python train.py --norm_place="pre" --positions="learned+rope" --train_tokens=276600000 --max_steps=4221
MLP neurons of a small language model. Each row is named by its layer, matrix (gate and up: input weights) and neuron, and shows model dimensions 64-191. Each number is 500 + 50 x the weight over its row's rms, rounded and kept within 0 to 999. Numbers have three digits each. A neuron's up and down rows have the sign that makes its largest values positive.
After each neuron's rows, "fires on" lists the tokens most often at its 100 highest values on Wikipedia text that the model never trained on.

L5.gate129:458413466388586485533472420463576508500594554459506485502444523490521526433486592530491451544483510533449537613510463464574589449546530498504446461552574576586468383429525434452467479528515553527511581563429549414470469433513514468516595506597458514472473512595503649550446516547557534502470541541496496524411534522526450471445428596446543492548544470385582486537496471486533516488433
L5.up129:456426517555567498531487542546543504482440479627507435503522535548525517450469466524523479571451501535483628561540444483567534554600569496406450522530369480537480448483441498410566516537550511507445512529531454543521438449466540489501512463502454513525506484428487542530515518490515524555499524508536521472408503498438468532431484524520641452434468483439531548405516492467452497553571
fires on: "'", ".", "-", "\n", " '"

L4.gate141:515468470554496444497460475451538490572444506546482539507535531440514501432522384538476437560482562516530546577481456564514488411514473497485562540496557556482465546405435505482516495639511568463453505542562412467555543533557502518510510577503484559579581397455534562521534478524554512554481558446500616552467471507511569574486434484409507433468546511532502464501419551525522566491549
L4.up141:494391549532520554470505600545535505561470444483553484476490470517468538493465462437598473523506497491540468560466513470514634593540531485547470489450449437447482506472492559409544503485488459527502486501467457489507485446439559490510479522532600562532490525492514456430457455625484473543542510463464545570539508595576464542453409477470571553521496460500488494449487474470551479520488
fires on: "-", "\n", "ro", "reat", "po", "e"

L7.gate102:568577445492445518536507442355579523491493473504510542489511538443512482508453464421586456516520416441518564536605507454531472419523528473439541535565519485464510373500427483539436475514533487559465512486558520542554482395404512484499518589504576435480359490513607564483465459462580501623617475574539515483449488592467513529556496599557552481533483419519463401391524548429542535550514
L7.up102:547483511583561617516546576560474471438497515488415559537516536563471403561538471509462509460513525554490517515491519473518517489506470511460521494516514576466465514478453552497427424620490499506500509442487527467491474480461458512504573550465525531447404473601520504476508500457463533426510566491545521542458490485441425669574483542434486539486518550484512517553466483491442464499445
fires on: "\n", " Notes", " information", "ing", " career", "s"

L7.gate386:519406565630488375504414575512495492536543467421465440420523485431503534527563579548483555529453497551478479416484496436447537423473495531457509514485532458480473472501457546413526449522421478490531499458501524531382566437469413425530488465408540581514466439562457458527478499402476459527496478512488465424415517455467431510559470468503540467558386484521493460482531507517506478432535
L7.up386:542461467610472552586445519508510393487537401508554478458574521431498477483529522600498552490513454449497471541517453486517565490440436540506410432482530427425478469512541527486582541539427472569551556461531546533555578458520486346505496546494484543530479466497440454535535522507523528477489496538503534470464547570454378461517492536530459562465451504488492485500581439490531436586544
fires on: "\n\n", "\n", "y"

L7.gate325:551569377449416600505490469389511537530527494560587592562422424516527515426526476449479485621457515535456499372530510424486492540501446424458482495538494593582515583519409559562500429459552468524494520470498504469453502499478457482495458466382434464573465472507501462552513531474511488515532544469591529428521511520523516459389420507545486552493428438518586475558474559492488486457538
L7.up325:451424425500515541604498520412420563592518528559520485518463428465484488557608461524486632415452453474533509514447459525445501452488535521445516520507568572529488555473564429503510477496464488493468469592414476544621520467500487543470561426510500464550492518507517520492562397509488506424546536503560489481575598430484446544432483563484538501542436439564610540467594499578451552526475
fires on: " and", " to", ",", " after", " After"

L5.gate500:541492507537554493460525487546489507561550491576421433533490489471611564553470567594439410486447399540561404459552463552463479367461530487524528495532513475564398562549496494498500498440509499472518453486571552532451551452421538490379620405524549463560513498431476545492510474466476561469461580499393552462476482524526548579478565530486581481501498454599444489454424512465487503476490
L5.up500:534485483409558534535394592442643522601419444402561490449478445446654467566621561495465469494577497487462478598466518545549527515558499584476511496517567448433526486559534530513470445433534487484484480494481433462452456491528460465486509507500532516479521549490492452390462538497528433449446526496537455391503515500518440509481502501458549491481503456468510479523376514455490515539514
fires on: ",", " and"

L7.gate63:413480490390526527456561510525536521467547538434489466510568513531590450381368440527565414421537491506507552474502495518474504477521554583486463515532437495511407439494456548593505524537522433475493568554483525467475471475491579518497514525481502441400469517415463604554451539532472381518537376509558441546500410451533489615474479499452458467582466500591525410525476500410560535537467
L7.up63:512545584530543405500520588421421520583468521497564508456508486513414532464465475437367479510466498485549455454548476405545490551522474609434508443492528467501394484443547565543562466494491582499509503441512546535452503523476427532524392452501472509553453461563613502526444500492388460551508546506553489561445551520508498504419572557445464515407585451531531532600397529527501508554441
fires on: ".", "\""

L5.gate344:523510533488572567502399501443467525501434464495502502494488527539482586529485535501517536568529529497486484510437495507545513430466564601505567516532503443491582439414480566486475465595478482465436504485535565470462558499511470516510504532521508386425487553557523509535460565566551437512451539393585512421436491472504500490375440538456520529495507351558466515542463484403499510485401
L5.up344:479456455573526508532516465569454467508516448524427408496488513496491447511526366471443451512555501536538526492522523538523621483506428474495483446570561425533494515578392449484510540525504564536435419536449471488469568445482550505427512504509504401495425500552489467544570565515586411468443435588493500551565478534471389535442492593495450408453430498554579455481611490572437515506520
fires on: "'", "-", "\n", " but", " as", "’"

L7.gate93:504493589521537472465494498437506506510540524505502549532516574541491441509537485507549473592510530531523449485468588529578541398539483562492395493439532582506485490486472560487550533540437479464473473494429504526620543452435490505548576399589569518451521537526607517559538487475504526499447527471414438534395522476473573514460505415521537497491461380475486481455448555547469556505408
L7.up93:558540624458398565508522505520477437401501429444380555563423553499489511554518493449511481515523494451504520466465468507421520529473472486508440546480527447525517463535522495536568501480572466508523400513560451512503488448506444499571540487530485477521419493470472598435645569432480568401501506539478558537453490485495522430561498468590504471491465506549470483570435535588619517433546
fires on: " (", "19", ")", ".", " player"

L7.gate77:452522597407519540544556460483545509575495484501429490481479534554454527476415553421492473528569578563560436499455531608509427451486578606533496509466484442508503551482483457464434436410580556493540522480588489517519529450502480486488502421496484552464477467486488570556445472464522494448536443473532462469499575470490588518468401422550567440491471544478432472506463548503547561493483
L7.up77:540495558537519530449405429423441487509539537500535487530475447593640492505631587620424513511546492552540456489473431585503493527449516496619520458471598473536441535436551523549479492489547532516520451561521458524528499620500474486515521483437536522580510444470431419370452491401517552506469514530498516507567420603512464549515559634568518560506474553525462503590445558524476502467491
fires on: ":", " the", ")", "/"

L7.gate437:524389493542526591466446479498465485605532467434552534540568474472542523534448463520489475502477472466490430427519487459519436501618482426497504487509591505485484482501450492491496462466486508404419381437464508494479443464457567549520562493619424529516481535503542471510614550471523552559570498505490493601458540503541503453438440536551507545536529514514528521578467549562455477413498
L7.up437:462478457459395501591470566434514438439492517428560508460652440539479445475542480492469579490449418554632381432493513516470439438486471490513526423443524569459622538532502524597548457469570527455507404437544435485470552486398478488471559474515473526462559500478506517484480451541570510590528434481448525473482456516570363530465498512505545483498470575567473511570601546487512464529504
fires on: " |", "\n", "|"

L4.gate425:503523429513499518541440493525518515527604518389544524424579535473468566490568564433521491535541544440468416567466494507581474409541458616463475517470481486556445480454602515526458467457562513501523532448463437486538648477470572454447412514506409485537492490520458517584523621473527492571426480589560472456564547496513477500575478507569454512482518583488547416462494421492557438509458
L4.up425:459419496510594432458577446469378578433505550512566544546468475365605475534538475515513429495566539542536398565486552513478544426495554498452507443555383564453539528527510421457489541519519587403480494510499490525501426554471531449473456558501536476496406551566524569443601519515532420459553546492447390530536581524478445557535440492581535525507506515467529411466578501525496494460471
fires on: "si", "°", "–", "vi", "'"

L5.gate432:600546471502544509474477415508410504444500509511531582571553399343528584486482446524507530535390592446592532530544447498422465538521543446474531503490506589505524449499473473518534541573571524509577591500456588543556503577511573518539488562497405480501486509489461512528418462504470416484575473496486540536493528541478502553524438532534524522475473509485503547476517407434514573470456
L5.up432:490444448513504496524516560449542501421425524461498518426521543487508442450573429499436505513445439481528521530499451425499482478481428498519525474520481534475511424459533440504632543493507555426465495548470509527562484481510511425374540600564518544623407454501538455551533454543425467588426578502510372463514556514561513451519546483427411459450470459574454544501514509475350488473447
fires on: " \"", "\"", "ing"

L5.gate26:536508542477539531570548498507498516516531490510534463471466469473407463540443550480495508509528521593515441520564463584397497537533484444494438525554487497524477592444613504534509478474528554515537567441484532511478493561439490560517538521538606492452602488516486442447447575504523483416534452572567466539498515587494477496510477520530572548510519493511554553552478512546495634438427
L5.up26:478462572513473513526512374431408490460505563439447485453575504468499512528454551584552473515499560544521485434527491587530528478498560504516501491537450492521437490578536443568549565504499451448458469518488512568439472463506548569593530574527566478475475476503560485494525460479529526528526516443489518562422509537474566533529500426444594570470594547492448426531514555515468428480411
fires on: " |", " /", "/", ":"

L7.gate393:513523602559529382438518407481578387599550584479454521570441450460412446443536530498533523470528518397513493502470537429473467501570418423586486459457568567560445520516457555572621594563524556571534468520545564567539484466450516482516512495491450474481572490474551498519583505550556491490464432464523515496472526555533594497494523534409448523525546471467468531447471559500595476490489
L7.up393:601461370482514533453472563471528515444487561478505534497423557531508528409551484549518482528570505477556618609455459551439525469575451530387401539438521427489497515460538384462547499492484408427461454519466663558442393512536487545493543507551499467485509539521551559463485523445421473517467463478426458655431535485476493516526501453529545498619522561426450397438471536504579537533487
fires on: ".", ",", "uc", " br", " ("

L4.gate509:582463464459463454552560476508468488485470528570556515451495554541490509518498430468527427458508440478540489467519515439388494528489609434490474499534570562381471512530531548501559463561482447538555422466610555452460458515394396568448454532508534440492495496488381460476501474417466509498546408477468460462476556437561557565483418492388468432504475527410549487441498572427464552544534
L4.up509:513459545473415514564513458525631470490448554560497489538491511528587488493500442465497577467460557486476458570537443497494515515493585482385469428500507413493512461545452539421462527490490530498533438558470395511504516551525424538300508419497512574437473459439453525438533459562519540395474565417504507445543416459469443594514434513523461435411480462424484534529481449510530411537512
fires on: ",", " and"

L4.gate187:447523489509628487485461518501436492503427503591489468570438509571439616595476538410505544483515445441585591446513505477487481538488516500384496448505505537427424609482469531574494587431531510504576458515471513522503525496448538598419484498635497532592523485587431526606501506500513504484501555494529432514512450388561516474490375474450587545435419483502480613537527437476492474500530
L4.up187:522529523556530444521477535429580545471447504544555461496486430587537508542602500486426509448468423482530520475469493555432515528589510526501394399449525488457468482562463546422403487598453449499492436472447467476579538592518523463494489483454582510490527496512550562510483564529518501413471451458439544555558412516503514520505427545519445458562465574537491562458460526484455536465416
fires on: " that", ",", " day"

L4.gate159:492526506427446430496450524506507440548437463548541504463475506492581491546484538506579503463530505481508396583418486576439470497436513467512503479546550525489422400442474584456494548538508523581448512483427497487447524444472371466435543384494511427487434577537410545446564553494465547466535546436554561536471408445523538589422383558486545525527445461475597515499544519463604449517534
L4.up159:504526495463506526531421498461548459599413540520465489478479513473573474500443555446487518515542436533563561574429495492518427555517595493565495500471536407500524519505396582521421405599484496530515474417457479458483574433478509463522635488474525450501527462463459515472492492445481538530567518568545524476497484460430511473337548552523504505581458469503486559525499485499555394479560
fires on: " and", ",", " or"

L4.gate192:444447461527522470533442489464565526580466543495545526489477581525555609491429530513442510534504445558463470518489423567519480467531490507604573560508409481541430499409552528483459517529577445443430454520599521520563515503487514503469454530448486552494466594452523538455536503546515491505547530492469356476524489459553479533460405517480484460461530514496418533432456610527439628500544
L4.up192:478392552480542522538405474570437547486517533536464509555486470593552476569505531438567449469543510555436477455445509459421494571448545444589473505494467442452596545492468501516476508536546479533511516537436467452471596455459487492575547470450520489522526570504478462604522480563519514547449419434548433574479525413484496495512475544437468528394493468482548428521480409566358403498479
fires on: ":", "|", "-", "=", "ko", "back"

L7.gate492:524455554534554578530518536544475475450458521394476443516470501475478465515520491471489510541505520409477572534492434541511403493466526391528428553503538526580473508571445532533432508495399474406469410538439527548544574486508509551503446495456483486441525553515503549579508615554476473502537486554467436518478448377474550484505345560619537418505554583499542479512471472479537502425630
L7.up492:402524470401506407536509557539562448461445474506490534470475494538482508442495452471523459515425547518455519442506523491504507521385566495528491375507465548583472399457417430499545475475404492459517483457526467428463538617445346428483510492541489430449472545631531499448532430504447460534546415521506513503489523498585494531473510570536513489517434504498565479531555538548506516509499
fires on: ")", "\"", "\n", " politician"

L5.gate204:495456445483448431452472464513490443597560500420472477546488488473461527536557463422454516534482544546528545527483472415540471461556533483529462413543410604423454448448493508480453440490454472512479412488503561466628470490443590507442471470504499525432416592510494493425484525534581460422463517442505466615465558436488453508488450530518501631440530497447471560523494559574494532474461
L5.up204:422522541599553447514426443565527483503503533468522384471484450546441520431445442514483519450560511621441605417492528622515481443497552508575516492548427386471530582512536472566522500430457506475447509427476515527490481501460482517532544503517536519503475462564422447508574450521491405497434498504576477395533550471568499495563461547353505495487467477580526541438508486557522468509523
fires on: "-", ".", ":", "–", "m", "d"

L7.gate144:476384465420452465539508512482606555512543496464527492458484462483490442430455524418348512524650536570442514510456537499457496457495483383504521570478436498528496520444486527525467433483588531489464536535583445490588443467510387477408420546547525520429411478472552505476580461496545530507473480472541422517531442488430603402507454509548492477519462517467533490445477481454479474564435
L7.up144:459506583507538492437547411527578517525558456477501577583616532552480495486537502527523495461524465398446492414499499568559494395490476481506565504560522644414584471504414507509487486485583479418521514508641438464551548399511411483468487456515605529518474464484441463390490531496495488511479467522565450515533476556469472520542501529476488520591498474503498498443441495413543464525576
fires on: ":", "ist", " footballer", " player"

L4.gate244:479510477449573506460489478463474560506553490551505548458457523469604503489431468503468397582482549523610419438499544529624468441528489494436449487498551524486493478453505531581512552471518495531550413438550489601450543492406510432561503507533546522501568488548472534490424535570500438352535499447420485502485608553519528606506412538459659430475480528510560505480476422427467533536445
L4.up244:515546456491528468460554456519499437576504559490564486459518495557517537509541440472552445499495551414522457529587498470542352437523491473491485492551556475458523497551525495554644523472545550502536459520599436575436392529583557489501480476484485557450546379458540467434510482533478530490481461556524507455486540484520565514490460436523432469461536477469574528480497443469419478497624
fires on: ",", "s"

L7.gate416:475561485577520531582483497468514455561456555505415491487469431461573553454379503546558512515599415587481459515536520449500539449554502481467513569438520533480549424469549544518464495493498454501556546454537586549507479503515566568442541484398561577520464546471403457469457530472511439588474463494462422463450446533424447533428462474464407378480448559544487492408451572505516463501449
L7.up416:472495390559517479577488608517496382497538497491465518493566513532479477464443502596611505507498465501463522466441502550486518456428422433550586434586567506421558451512462580433494603623469421520479515486478538490478472588497425445502460498482521500446532556588446546430456502363456523467452453519513542491399522446467414588503590482509487500502508448477506560512483545549496470469551
fires on: "\n", "-", " with"

L5.gate409:437545421481479501456559564506563417554440512493424451542537553470443462467473509385443507562566550498469473526576533437471522584516565501605490521566528481440438480475552531466445431425435495517484471472535471548449493433437449468479462488486397609506497494607497491453512532498542556437472490551533532473569526606575601496490463550470517632507459476521512620433452535398532547577491
L5.up409:465422640521498394459600502606548535529513523417484502512475486563447511473456459579503516490429483462437508462444484495463468449395468432479499517461434556585525469459485496454447606557520531427457613460490433481435500519446363524498486404547487495423434456525579525525535450503511568478530492522510567560448585540445522524491462483583577503529527470508513495419478539491467549529471
fires on: " the", ":", "-"

L4.gate94:454423418552459504374500468567437558487562499455421475514490530510486406510410513568521562588538524540492495513537594459494504435468463518535454516482449498518567474524432485430488552509526470465630494482529469547572459477588530502453505524500516555539427449584567561463518544442580466539476447539554483584569416522563483509498438421466600483510476534573495503479489499482460515410497
L4.up94:560459548488502490531547494480494542501434580485499412373477450484491488452456417494461527532484524528512503447476514454492595551485548499449475545581433487492480470597448570549569469479554489561560566463568441406583530418533559397520503564420512461516601456532570575403503504550500480479510479409460615487482524576482502531427410532441523508475410410582572438578477519497360495454394
fires on: " |", ":", "ography", "ure", " in", "inc"

L7.gate194:486516456521477472565520463541512461551468459462587488453451475473478543393471493444486527471615536551419470468520481443430422416588586529499478537499487487530454523494515604481495501609523509426444564561560586493497526515484557533473499470517568504530456514517422522400526483460565561447525562535560357561508391521387489573469590533505458534440456516557485524501461574493523477376402
L7.up194:400465431504558484499508553447416479504461502499603520477539551629543465453512573464582495466566459533628512581471392559572547492499559548468461580513527543404500430420453565426594452530567607518510414500462509470492585474407522486470436480444573512512537539490528492488431507414491513487540511446568496447497527523532530609494486517511485490508494418552609449515572517496579508556433
fires on: " The", "\n", " (", " A"

L4.gate312:518506595419502606597458508497517414549552443515545440437450466484515506467437459505396544371495567504524520563477524501451514556492429549488482514603460409464527394464408564461451482513557469485494486535510549537539527485496552429512469459501555542503480486449505461506488459499525453517501506613436507538547468455541528452597474399419462404506536598459521433410420461515456482476581
L4.up312:477528497528485519495561448606441495535543446443519448467470549491442470419407550455420552545520530512493517499504437583560491496449496398462495477456534567512401336465535518504503507497469436514424533570560505488561537520526489438468463470484493463564456437519448498578587476470541581512565447476472483474469392548595522499435470533491592433510574547469504507475446456517461505373475
fires on: "\n\n", "-", ".", "\n"

L4.gate269:364451477541495591554396442442502461549509434553539476508452515532467503425408510438541558485474557531466461527490608595558409506485587449420496431448387512559522525533421479449498543503559534517516556495554497517592458543551486577469429513492510540464476494509475502486498536523582459504510510425589523386585578555562581463596499429493559481491381445456421456500566486515445553425470
L4.up269:530495434541486509506463424563524427551562485486514483433489412598530488458426516519443564493483473510561463513493532474622417500537545431499444512496492515538547460626509570508555508482492471434482397523546533558454495465563483461532527493507481527376567517437554493377517555540539479580460455505508569505522516536551538504501594391446501657509474478474429414411603463501418481445440
fires on: " by", ":", ")", "inc", "\n"

L7.gate162:457467427541521480451530556535517431498499605434536520549510501651435577473525461528505452472472507487468476500512493498468505523505477518529502506587459485457493484551445377503441444541541522526478531512526494616480427502470557499460553542562476487525518579571442496526494502563560432518478527500578437452490423448551479509563489520549560442501475522451614454452461446535507546475400
L7.up162:545491532558482442372493539501409422572422510510477509588547486437456495506525528540392484498446509508518479521515457471450496504457503433440524520379535493509516514519479547375450513497501529396566473402512479477526560413412522512546509564468568515529508460449460501467521531575565496488569446446550540569463474514406447515541479525579493566494549533542518526467505521608420544544463
fires on: " |", ",", " (", ":"

L4.gate71:589500559507537524513457527536540437462515524509491484551577487486474497557518434617474498503438461437609482556435475554427578501537404428571571503477520524478471489515457529534480564490544473433586485463551501480495464477417501469507464491467424493488474482440548430474493396478515470461498485595519594506485512480526607468467551529539523513449468475566558537476533608596548587507496
L4.up71:557366515488489496487423581408519528488441584476527444496441464417516426508482504481463512461400417537558506487549487472523578546441357512458553508507503576527507603520452505492455544523451406531484481377453461496486587486528464540448559539494427421558477519465486524546458623447493519501440594478384485547501502570538467531565404584493523473431508441521535487472399467460508472508506
fires on: "–", ",", " |", ";", " and", "now"

L7.gate153:462407520551508576502496475491423546491514471410410569454499552525622485515526453532467431513428522454564489463450479477480456527469526454579457461536538422514618530471590663499526519514465466542488409466470489491505519491422461528563460461559464414497534460561464445486547439463434537584511537553450499542509576516478503484422561517574558506526397465462475459541556533476504538466478
L7.up153:531512491467496579488446487472492441622506574524428551541487484481516555420499483535468516440417446535488573440566412455577432484512522468489523435618420504524525463462494419449480522349442473511491599542475503539451429503429617447481530497522437442485497464573461553445567433510504428545534388529571519441539493645526534490463511542474520551471488457484493562374433499393513476468493
fires on: " to", "D", "S", " p"

L7.gate34:461452510452447480544407527413396470526487486518463475605469499544532513500506580588513431517445443462540536530502487583415522489553434513487590467389540565484463527457439504522380532452483546485492483582586498470546548534559475457448509444458491518562511569548529579539561486523491454487458548459554468580551518452539443574512595566458472478526528486540569525472448497588435573458440
L7.up34:491537511505503373582541529439570516494468556527560454534479449475536558528492505494498500534561498500525470559516453421503545607516456451428465475428483440498492557499540479419465419488470473454515483533579563492605512472559533498530549494505568574538581521455348452449541465486474432489504489491557475534587448485544490410536562446526496522538430519427529516493527427544446561554451
fires on: " most", "ly", " more", " and", " very", ","

L4.gate385:421493454506551480554426466547456469513523467488471474517531606471447481448483513521581472551510500473490492453465557493423556485485413527509457488502548563549492548510431511520473455609560486568523494521592490533563522546490481533527475492469443521512492533530593563449493447528596474527485429477538516537465543561389386537510544458555445523491514468517516577514456493485637480560433
L4.up385:444424528528467521515496469488464463460525541489431485414556463362542507542480531489598520499508528327552479539523528481568516492548490486434482496461601588507510572441560511411558472542483490415457492511489516522518465518483487481636479447412373465528472521415492498433488539420495528511524531535550543564500502519481519573570439545443489432534555486526542482507521576434513510527562
fires on: ",", "\n", " ("

L5.gate342:513494518467548548565486479464502527509445512485518571417549567437529493492471438525455505501438445496537472531470550557490479465537429476455494407424485480518519488500532456580434546431545510413570424466499536479566412414441592457435503491587526442466459372491612570480443486495571544566525418591560523526526545526643585518518454472516460509459494527494529575555480505555443568523581
L5.up342:434542499516548441558507550552441526470608406438437588498549453425505551535608447556445607518529422490475421484592547488484493437467621478515510500492540454464515499499524478583534463448553557433480463509522438476537527514550444434444451625538489550548469473571482577566481500429462516518502493580586447492520557420627537507522480487476394514522466508493511594491556466415496511479592
fires on: "-", " |", ":", "=", " of", " as"

L4.gate161:511481395553572454533454432544482581548511490513595476492501470408504449473567504459473559511620435530481466501543547511519485451471569466578443528524498534440628528501607545589459487429505543462427543497603531460566537462507540566466514601481485493547475552453509449404517477497449434541574562460470451602442590495461506567548458455484506501550488486543576374574458520465501491510547
L4.up161:424545454496431509451487411525480516560454449562517408503510450413485587471520463507513390534511477513557510553552575475501394424556504539503454555586400444527526437530600538523496526514515399517577512617519575532499558494518556548412417476523536441535560522518536595462471429578560529554439502452579534565522521535518493435551494580482540500528497436515468457532440436443391521541454
fires on: " of", " His", "'", ":", " at", " and"

L5.gate467:501525553492525510475596526484517602489418364585504514510590566478498480558550510510394523453485483606484452426523524478458474500483444445568474471500552480510461475489522568609462534511436438513515403525507533500501464477403479555390464373464565514568449421506463502548512520509553531526530449428429481494535455542498548554574379426494487517466448533514514489585465526529432569501427
L5.up467:383506553445538451476496489540545500512478430456505502495520455510490450515570516488426569573441460497445535518530471473580450428473457463459417550503523465489469407461532516497462574449525471493556360648548486478530458512483582496457458450536572484512486420544526533531489588490500518489463491572520537503448550520613514498426414449429527449488457486502524547577471427494490517526541
fires on: " was", " is", ":", "-", ",", " are"

L4.gate488:553472537437551523560530514533527573587526473502499569454523549460491512519468556470678505425542490568548473497520446470510603448557533496495512546463505490436553442524501447476522567489528572595620554513498612484482445471483584421473503526467577552535468450537407439588478475456572554502517481447566506490580432470490394486462480441522509485467455499451512609550427430533496549503526
L4.up488:563525563542557594595497531571432560564445486499519480407601487464532500449415433475526457465488445421561519515438423548448526448580425411494522498410563496518433483531518541514538478531506536619471414495460482536383521455522574523534501516663498445490473544422492512558505538504499472550487526598525493544522478447541474499472479528474553484505508508426392552445536483427452482524498
fires on: "-", "\n\n", ".", "{", "0", " km"

L7.gate15:454489527461446592493469393453528634595451509441450446490481494451459454468447459451566420411490456465444458504541542454391473480517439390509490508528401524482633522391534548622500508521388515495472446482535545442566561544544490469493466600487462522454462487522433509522473468555478523514516586511456493535487487456499505448434497528517495464569487449553505471495495468476509545572519
L7.up15:443539424511481572531456579450500529499488513472447500519477479526552521482533505481445483470521413507578377496489532449412446462526437578631555515525575490505541578466448550482447592517466555564419553515500386473506503406527488605380555514495513444567496491526451502450504486501469494462479439363468450440446414447459447594471539531482475446532530484531517528514485469511437442491519
fires on: "On", " On", " |", "s", " on", "t"

L5.gate115:477548437535458488474419538446568477538570505465564528386508474523405514528497494403469555559436524536524415479520526520481489490561530353483507506511407540517493483425504423527607568482560511425519525521537564524514506466510456320390458390482589550438599568475554492526458527499520506556460537465447499517524516458531421514462603460552620462443521537472545419445527485487410488436527
L5.up115:447504484462528497541483448378500504518536475562530488492543465466473569549460464550529539442439480481457507551499561594485426512481463538508472501575477528434564475468546454509592429559463487543523437408455549526611488506383512454451563556442549506522489486524515357528557511507566471490555605365438468484535484434420454458481464515484519490427455497519573496501612490491433535482479
fires on: ")", ",", "d", " and", "\""

L4.gate59:582427445463569395552478415516428494466413414515516482466496580545525462520460488467541396442528511544472568480410500425445476461467616590555497501497498381482461424517463478415441514506478558493461415491449485494524530500547527494522621484528507504559516479487496476488506495467573472481572543467521389509502482491569489512464513508518451528453455542381492653540504569518429429529529
L4.up59:536423441494544514452527476477463460588556478487516443542537575522550507454452562561524531513498464526528518420463572462439424538481490532542527490537484442433570478521403515498501445533447550535501430574530478446497465504414435494492501525433586473488579547497488539465544521525533486499485496370488397447454572527525461423461576590419547416474433395598471535521461519458415446562546
fires on: "ly", " and", " or", "s"

L4.gate458:538484475482436571472518554509493424403526475526543419540553446490509574491514456501501487450541489470548491482535453438522523499576486509451398531399542386544476454455481555452449593510435581464516429532446511522490493589517529487456537537448555542630476476514471499508545566535430455476481674448568483527479487435566533445646572482504466473502478510497511538548460491550537463509568
L4.up458:553530527549511530571502593598514601530486518401527494555435455414495493641506507467478586455539480465528577537539549431421463519563459543513480543505533492516475566420514431457491572601506523540463489472577524505468503450488507518559522446466522459537594464427482463488528540637477488415555538557404468511493514553394542544523574514478527534473534490520531509552534561521478444455447
fires on: " more", " most", " go", " very", " less", " too"

L7.gate439:510540577485499539454487436493470548495483463475512502582552444560475533539496534561491477490524557541487549534510452510484517462557483567549468495486642590557534470493504480433448497552447548443477378504451547470570493552398531574438466463591473564405587602404496567485534482461548489483496420516517450568484530500467433566481539490522429434478405496452440543466543547523553493517538
L7.up439:505473466498525426391559525502479549579523568493570466462517470506323499469474494489569525564545496545526576510511434503485462432507510478481580509615472540501397476530401543433539415523587471585395568474481449492478466560522417553510509476466598472424531483496520472457479504524547381439565542452520536501409473614564625510438524473513489493481500497471552483515470516428492543554502
fires on: " (", "\n", ")", "s", "/", "."

L4.gate208:479503537558463512481474463538478524538406393461541563483424567536515466498501456450480522380533413592428518489500492494481413576416471514574513513438369453465505462610463483501417519484504615462423440541468555423573531419503399426523503434467467506619483540524467492492498481472466422557464495416539465479485522466526486462638430585434535499511472535517506489483459447456451553480475
L4.up208:481497488428395505491496533512508482680499595451560456610423463413469507411535479551470468565470505486519423552489544461480589496545472519530521495490471460435590517484616485434488480455593580527529455499489487539509499420438418478468519435555521466550468394467503485485500511467541465557490455427558421530495476537379494498504444580551499511508571548456462524550507518504476504481485
fires on: ":", " of", " in"

L7.gate221:555509534504586570430522497558483402521473477532565512489479615558526510503493457428532535513582530529438460610441473506562523488526499492587565513568554395433487501524557450497439474572551502474542496538441553620475567461531515454506478408503456556489513565486451500471500534562444483529448558602553441417413476416542626427532549474457455481495450491449567491474460526505499532501556
L7.up221:488529554438546537515536537582501443582556503519514528497478445553520476487553460535442501506489568424523440523476517568518464503490384520453466510463468428470416515468494559449574523628475413471545539538485635492416582450538556463550493453427490546490557493481528494536496558532521436626539590591522545515540466421526535382466603483576551434445460405430443482558473574467514596470470
fires on: "-", "\n\n", " (", "De", ".", "de"